Weights of a small GPT-style language model, trained from scratch on English Wikipedia.
Training: a variant of Muon for these matrices, 903M tokens, 6887 steps.
MLP neurons of a small language model. Each row is named by its layer, matrix (gate and up: input weights) and neuron, and shows model dimensions 128-255. Each number is 500 + 25 x the weight over its row's rms, rounded and kept within 0 to 999. Numbers have three digits each. A neuron's up and down rows have the sign that makes its largest values positive.
After each neuron's rows, "fires after" lists the tokens most often just before its 100 highest values on Wikipedia text that the model never trained on; "fires on" lists the tokens most often at its 100 highest values on Wikipedia text that the model never trained on. A number after a token or word is its count.

L2.gate205:463481480522480547487515506499570550511505530541505496465482514467478504470488499457479523468533486508476523492480507463510494507531503460513505526537424531495482478482473469506500500461491527444483488498472474480464512540504520492519464467500498466467448473497469509527471539494522548520521458523524499498483540459477484504513493487497500504451495506489537505510477517486490521486483
L2.up205:474492492498477536492506524493504519507507530509496475465479483464497507483470464500497543489505502495486519513487488500521479544500489483538517530512452512514496433463545458492515475460531485412473528530488485512507508540486498448497519504481503496495460464548456481536499540488555538505490458499503516521530531510476505528507493488494467516477515503472520499530472492546481506482505
fires after: " " 67, "'" 7, " V" 6, " (" 6, " \"" 4
fires on: "e" 27, "s" 22, "u" 9, "n" 9, "t" 5, "k" 5

L2.gate475:490475528530496534482532518519471532479515543535501517488521491482481508496509494462509473506521521511481471468504541467482523483491505505523534541513460502515462520540468526537518521488506493507487484582493489495511464535557542488490528459519468512547491520531514525542545483470507518531488494506558463505484495484465518493458475516510496498482516508469527516494495512546543529501484
L2.up475:459476509488473512502492548479496489513531516520503542481525497481499514530506476529546491511500499498481473449468512480512503467479528508510527531490521487559505497514496501493480545497537486487536519540482523482538494525517517468522487477528489512528479510509477518559554490463479478510509515532491494498488511519513455467452511524478487536515521520483508501513495518499494494512521
fires after: "\n" 32, " (" 28, " \"" 11, " " 9, "'" 5, "==" 5
fires on: "C" 43, "Co" 14, "ca" 8, "R" 7, "c" 6, "Car" 5

L7.gate968:466469522496471499486517518487516485474513490470504480453510568477493515488496478484505541472476503534493499515508498521467504426451447511441480488468530485495479509490524503507507491521457538445479480480511525550492492474517491507540511507524536445520518497493464549520514504509552490457503510520493471513525478516505483497507488485516504501503509495506497494505531514461524511517488
L7.up968:523480491475490493471533508508475499505533519503494500532524527502494510531442487479486498472518447482458535524505486483499486510517509534491508478453522502508467511529509524511479489494481460524473479530555487488461467522515481524490539520465485446518490521532475478534547480514473451483487548483467487519514518532518479516511448528448528500527524497511496516500491494444484482482522
fires after: " " 44, "1" 14, "0" 6, "ab" 5, "s" 4, "9" 4
fires on: "1" 42, "9" 14, "t" 7, "0" 7, "s" 6, "2" 5

L2.gate306:519480507511491535504482488481512547488512471513509504542502504464462489459510516521473499545528450526516486538510514505492503445514499515505490518496498490507495478456480499479499483569552511523461479519477547498494463475484523532527485501470508462551535525540549535476519465506511513498475484499486487461497484496488532514511542519529503485536490485485494496499544486471525485501511
L2.up306:522523509488494478494490526515507450502502524482484514491512512531532523484460526465471451501545494495486517496506478495507502493477458525451501466504517514474505490506489516459505484472476531472480482476495528525518493496487478479494510527527400480471532490494489502520494468457469472490463481490492530497476523517505486518515478516521471528505508481535515511532512471504548540538506
fires after: "0" 28, " in" 15, "2" 12, "9" 11, "1" 9
fires on: "2" 27, "1" 19, "3" 10, "5" 6, "s" 6, "4" 4

L2.gate282:504503510506555484535497495545502520469518493494476475495487507529516499506512503478534497497459506519508543524518489531550515515507497509520482509500490454487513493536492528503477548499532498519500493567531473508481469517451468467502510529493529488463507479520463505506508526519497490480487516537503511511502496461461495499482499500519499495468535483483498490480500568509528487518479
L2.up282:530527528528492469553466554530447508532521497558478529517523488466507478497476525494535528505460505500457526495466501503504531487513481509473485507482546548493493497487536502461516538520467530491455502502500516539543479512460512457476501463509493479505479497498515488511467479547495496511524438461503518464483504483520485476496491498528505502461458474514520496544536533521523552443525
fires after: " " 91
fires on: "'" 33, "th" 16, "am" 13, "lo" 5, "port" 5, "le" 5

L8.gate420:528556465482515545493492523504526467482512512502543506530481518502508493505515477518488434541532467462501539482513483540537536473479511479528509466513530471479501495437517482489536480504504519507498480467510531506498523511563520520494532555551509475478454508453535520551488498478496481498512461504526531493493487519541537501532511501482505509512500490489508520520459473509498529533496
L8.up420:524518517465496514530489514498526551449510446498511511493479505479453530503526480488536513522455472515497536503493500499506540453503557514535474544492516482482486462491501498463544477500488516515420470487534519463499487511483549480483524517495494478445491505517466540568478504515483480494496506494477531467462498491518469504493507488498513500501499541485469487482473514496493467498498
fires after: "3" 19, "5" 16, "2" 15, "4" 13, " " 10
fires on: "6" 17, "7" 16, "4" 16, "5" 15, "3" 10, "8" 7

L7.gate577:432502476547479507543498509532450503500520491519479542505472500491484498518540462496507514514463513499447548490489508528505460528519444457536464529531505549478510465512484505500484523438432505504494518521505551493501498483512490542554485514484497519479457500526519540503501501492540521475540499475511485490464482501515523489491507497532491448524537515444475471516492496507480470480484
L7.up577:475450496514462518491521525517513486526507465470462464494520521522535521513526505500490503476498453484551513496482524487479491466497521501489494530518511495506476521491507527513504538502468495452500505480492526482502557503469532460547500513471484550518471527500500504479489514453490493470525518480500440513480496561472558489523499522498493512497485490534503458486480496526494481507518
fires after: " |" 42, " " 34, "1" 8, "3" 4
fires on: " " 42, "1" 13, "2" 8, "5" 6

L2.gate1514:484530494479499534497508501534471517488524478497540482509517496544513462503489473524532510512494498495503515458510569494484464495526504509501509544551519525499502526468528479469491501499550484529516531546539509515498545522512470480497488527509520507479488527482528523509496517450508454489550502479520484454489515518569474491493488522501452478524479514506521505542488533492499476501493
L2.up1514:515510487530479467524502493471489521513500494535523468483519478534530488520509523463489487499413481519491478468478512490454512518464493453540527503439533461511498477477525506519494456510458564503513484473498473478503506491530462470500523514504493508499472488462486491514517489502487510466513510484476471528450505502538496491488562561530492494506501493490484504484515477480494504460486
fires after: "8" 30, "3" 21, "7" 14, "5" 11, "0" 9, "2" 7
fires on: "9" 98

L7.gate740:478468489514455502509459487483486496473487493408506521490519512455529467528538510538480470518501494526458476505539542519504481474486479489516492495468496501511522505481510527500490491512485499508515520558483486490555530535481499519487504509461527525536458483511470487508497471514500502458522539476514538553478477504471566451466470482492454452518520533508476545513530511500485488454459
L7.up740:517527492533512489519579470461438454493483524531537482481517470501501515484479507506521489521523456485505529533478485476465530544512505549538516539474527526518498501489527528511435491512470524547497456522441519478498487451543560519482495536493497481507522475509504558499515499532487469489485493509495444493455479435526500549474528511451517481517488520504502479471514466540442517469468
fires after: "\n" 53, "8" 6, " was" 6, "0" 5, "7" 4
fires on: "-" 38, "\n" 13, "6" 8, " born" 5, "8" 4

L2.gate684:488501500522530490523505518474546471485500506518496547549493533528496490471502498462488525523482481487461518530517474478510472521522453442482518499533488524485478483521521513487523469459496486493492534514534506496484579457556550570519496522486492512536518471511516501508527472463544499500527525495500523505530479494497550530502518475552503471476527479529446509481535533492464490534515
L2.up684:482486469511495523492498558458520505527503503522504491516470522518524524471504515489529491461485467516525538479438484460493489508496479475489514483537490550476518504502500510481448522510472530451529470459496529525535506462469523536483509470447502513495517520474537532529525489462548489516509479505519520501510525517497483500524497472503518474497519456483490484498450527518447474522475
fires after: "9" 49, "0" 25, "1" 11
fires on: "6" 21, "7" 19, "1" 16, "5" 14, "2" 10, "s" 7

L8.gate787:497488464519463514546480505464527514523531529496509490479516472491539450497489461523535471490504493498491535522483482489488486497455507500520493472510479519514503501492489463541440500517489535505487539500476523456484514569490511542527482497491504519518505466482525503495485563486524480502514494508505493478480498490466530478533491531487518525537508511541485491516536531523520460481511
L8.up787:525490506508463518497490486474521477466484485462494432511503504517494468511493481483474458504513500492509490574497496494483480483467505502478487498481508473490511507473500507532552481492485486496514502512466471514484498528485556551490482481504496473521491533465515555484493521500503469518487482509477479470496527453470502429522496488520539512529505474525506505499471554511490491487492
fires after: "1" 71, "2" 24
fires on: "9" 70, "0" 13, "5" 9, "8" 5

L8.gate872:487507516521482486511478516517507495497544470526526470518477505463485502511486510513492501517493437480470494496447498482506502472469504487499534482473484477521505509481461491524475521502472537471470477472491521495480540489523535493510458440486431508494499520518480475485496563481510523504504496498520545494525477468508507493555500525525471488450453475485511478487477452538522471545511
L8.up872:508502520471476486491536504475500482531561499545477514538501520530515533523511514492513473522498459484491474477472480506526527485501464486519492465446513495537493491496484489514510483458515503515521483543499505491474498571507437489477471463471495489517490529505438454484516477514501463510443451490479459479482565546508493511510468514496491527477526482519518508529510504515482517515488
fires after: "0" 26, "9" 14, "2" 10, " " 5, "1" 5, "back" 5
fires on: "1" 25, " (" 14, "0" 12, "9" 7, "8" 5

L2.gate1196:557519463479482485508513493479487498482560544482548513511511488460492508515522496442483545518474519520555525506511464479474494530494473475474532470473537463515507501515453506491503501467505514500493503518493521482559462523509495502483512466480475479500484493500498507521497468496533510530537484471504476467470494506463515460496514482544515475496499514539486499493492485504527481503467
L2.up1196:491521467538540486476504466500470468486505522506508482500501509516509533483518504498519539455476469512521482504500456525497498544479507515481502499505508473502466511460435498532495511496516477552518515494468499525499514492493507481514504456536491464497500512520505511465470477443506488522439520523492517470503540534539538515455486490477502493491522518527495558464459504483494495537498
fires after: " " 44, "\n" 30, "Men" 11
fires on: "2" 52, "'" 24, "1" 18, "3" 6

L7.gate1622:551523460513533548566520501493513485497517473500517521486561477521482500501459477434503480509473519473497495488480485499481514514527529488517448488557474532547451525526508484524452489482456526507577478527522492511479506473484521513468523491521557487486527524488516528475515493483496483461501514476540493487469458475501504492501494494522514512481478533537463549473484474494527490470510
L7.up1622:503489511540501480451478509499479498522511537504490472513526503500535467483501515494454523490485519515482488521502470503502483543465547480533469522513524495526474460504499513530543470493475526522510506460506497496489499494465530519513525498510525527499539473472512516459496510502485493474522475514481520540475487494501444480520490499503473461560486499550507493498479531487510496445487
fires after: "1" 51, "2" 14, "0" 10, " " 10, "9" 5
fires on: "9" 53, "1" 20, "0" 18

L2.gate1035:522555456494517511524521468487513509451523472499524530467471472538487489481537486482505518483461521482554468476467506528467492462497499502480481476494493546482424517518534511514538490549481514506494474523548525493516516493492520503483474547498498503525477469509550486514461515536480508486503499491488504455487492497517510471463483511491489440477484519489509470506528509520495489507466
L2.up1035:490538495511537497501487528477506485464511531496522514499552509512494467486485486481482512543514529519485510501501481534477508546460474504485489497446498468521474501462557520521488507484467532491495565498547574480475469501485487524487459528484468534494488492509505503566451497489461499485505470485485471515488504526470488509490486507520512541460535477509494497500503473464487489465498
fires after: "0" 60, "9" 23, "3" 4
fires on: "2" 44, "1" 22, "9" 13, "3" 12

L2.gate677:501463496474474475493501457478447530519452465475485508476527512466464515548471445512529509523468506507531534500538492524501455505473526547492551480481476539524514526524516494486455528488467461478490519487507468452506480527466486528515490539540481457539478523481496489514501479478504488489492502507533451509465506509561477500495524502506503502512491477512485507477525463485531500478509
L2.up677:528487453529525502506492488470541504518453506487509509502517475493532506547521512513517530460502499438514514504512524505497432524526467527443490461481514451493490498494477482495497520470498465561488525498462476463491499503496506506465495533495533486529540471502485530533474477538485473456476517521479434485502479518518511523526496452545499496527525528516476523478488514472558518501484
fires after: "\n" 71, ")" 9, "===" 6
fires on: "1" 30, "2" 18, " was" 13, "3" 8, "7" 5, "\"" 5

L2.gate1625:506473489512497482510503499500497484543511558504523506531547533493506547470481481480544515528511493446526463499541484494519492492520509527515531477486536491524512540482480487490479500464518527503509496496514455461515496491504519479484480521498493527518508492474489545454485496512508503499459507495506505516472490480498527466500439506452499542500494500536498493534543508497520495506469
L2.up1625:501500497547502508509476489501454494532488442460500480456473491490469490532555507491478516519492522498486504537511482482499467518522506507478474495502488463494498522502477519497529510473493485527494516480498461489490504525491487494487517498521474547475533550525467504484493521523454496524503523526496468466523510498457496496472579463471511477475516520555475511488500427448491561506466
fires after: "\n" 79, " " 20
fires on: " " 60, "8" 14, "7" 7, "1" 6, "5" 5

L2.gate317:501470488460533503516483561470554519472486483545482561531475523478548475519484542534530507478522449496483493533496485505495424474504538499552520493481479519512488519515526522480514517467531495489516540519509517502513514496511508477476501528444513477492540533514470513480554522472495478509492480529518500501523472495454515523528490533505513509519461480491486484481509518483491495504446
L2.up317:455496489468514539451463496501501516477490496487511524444486561479536487545485487538527525505492466493493505512482508482491491522521493487497511492457521479512470550519520515519481512483498511466493514487503526486529502516509540519480495530483487495516505475523525541513543520515497486483528497481463500503507510519510468528528510513520504500513504491481507506497515487494476533514494
fires after: "9" 58, "0" 42
fires on: "0" 28, "9" 22, "1" 14, "5" 12, "6" 11, "8" 9

L8.gate898:499450520534506503514499543479494534542497493523518545515481487499510528471492494481505486472515474518499538521522524493457458486479514509460530538454510523488493486499513472465491518503461520503476524523486480505544470564512516479473488503522498461535496492483499501500508483519478505560486528443514495498490492509508512468508480541517438492516478497504501474492462429505549489511519
L8.up898:518491536540536490499506453534528514482480478500457496566484447438509471525491501503500464511508485529523476458500545496465467518531462477474502437490455502470466481468486465499490492469450492472497497481488533476509514539511523474456504494445506551534486522512495479460446483497490516537497519538499505511536476519498515513522523473478508525499466521526502487520496460501470514458537
fires after: "9" 24, "8" 17, "1" 16, " " 10, "0" 6
fires on: "0" 24, "2" 15, "4" 13, "1" 13, "3" 12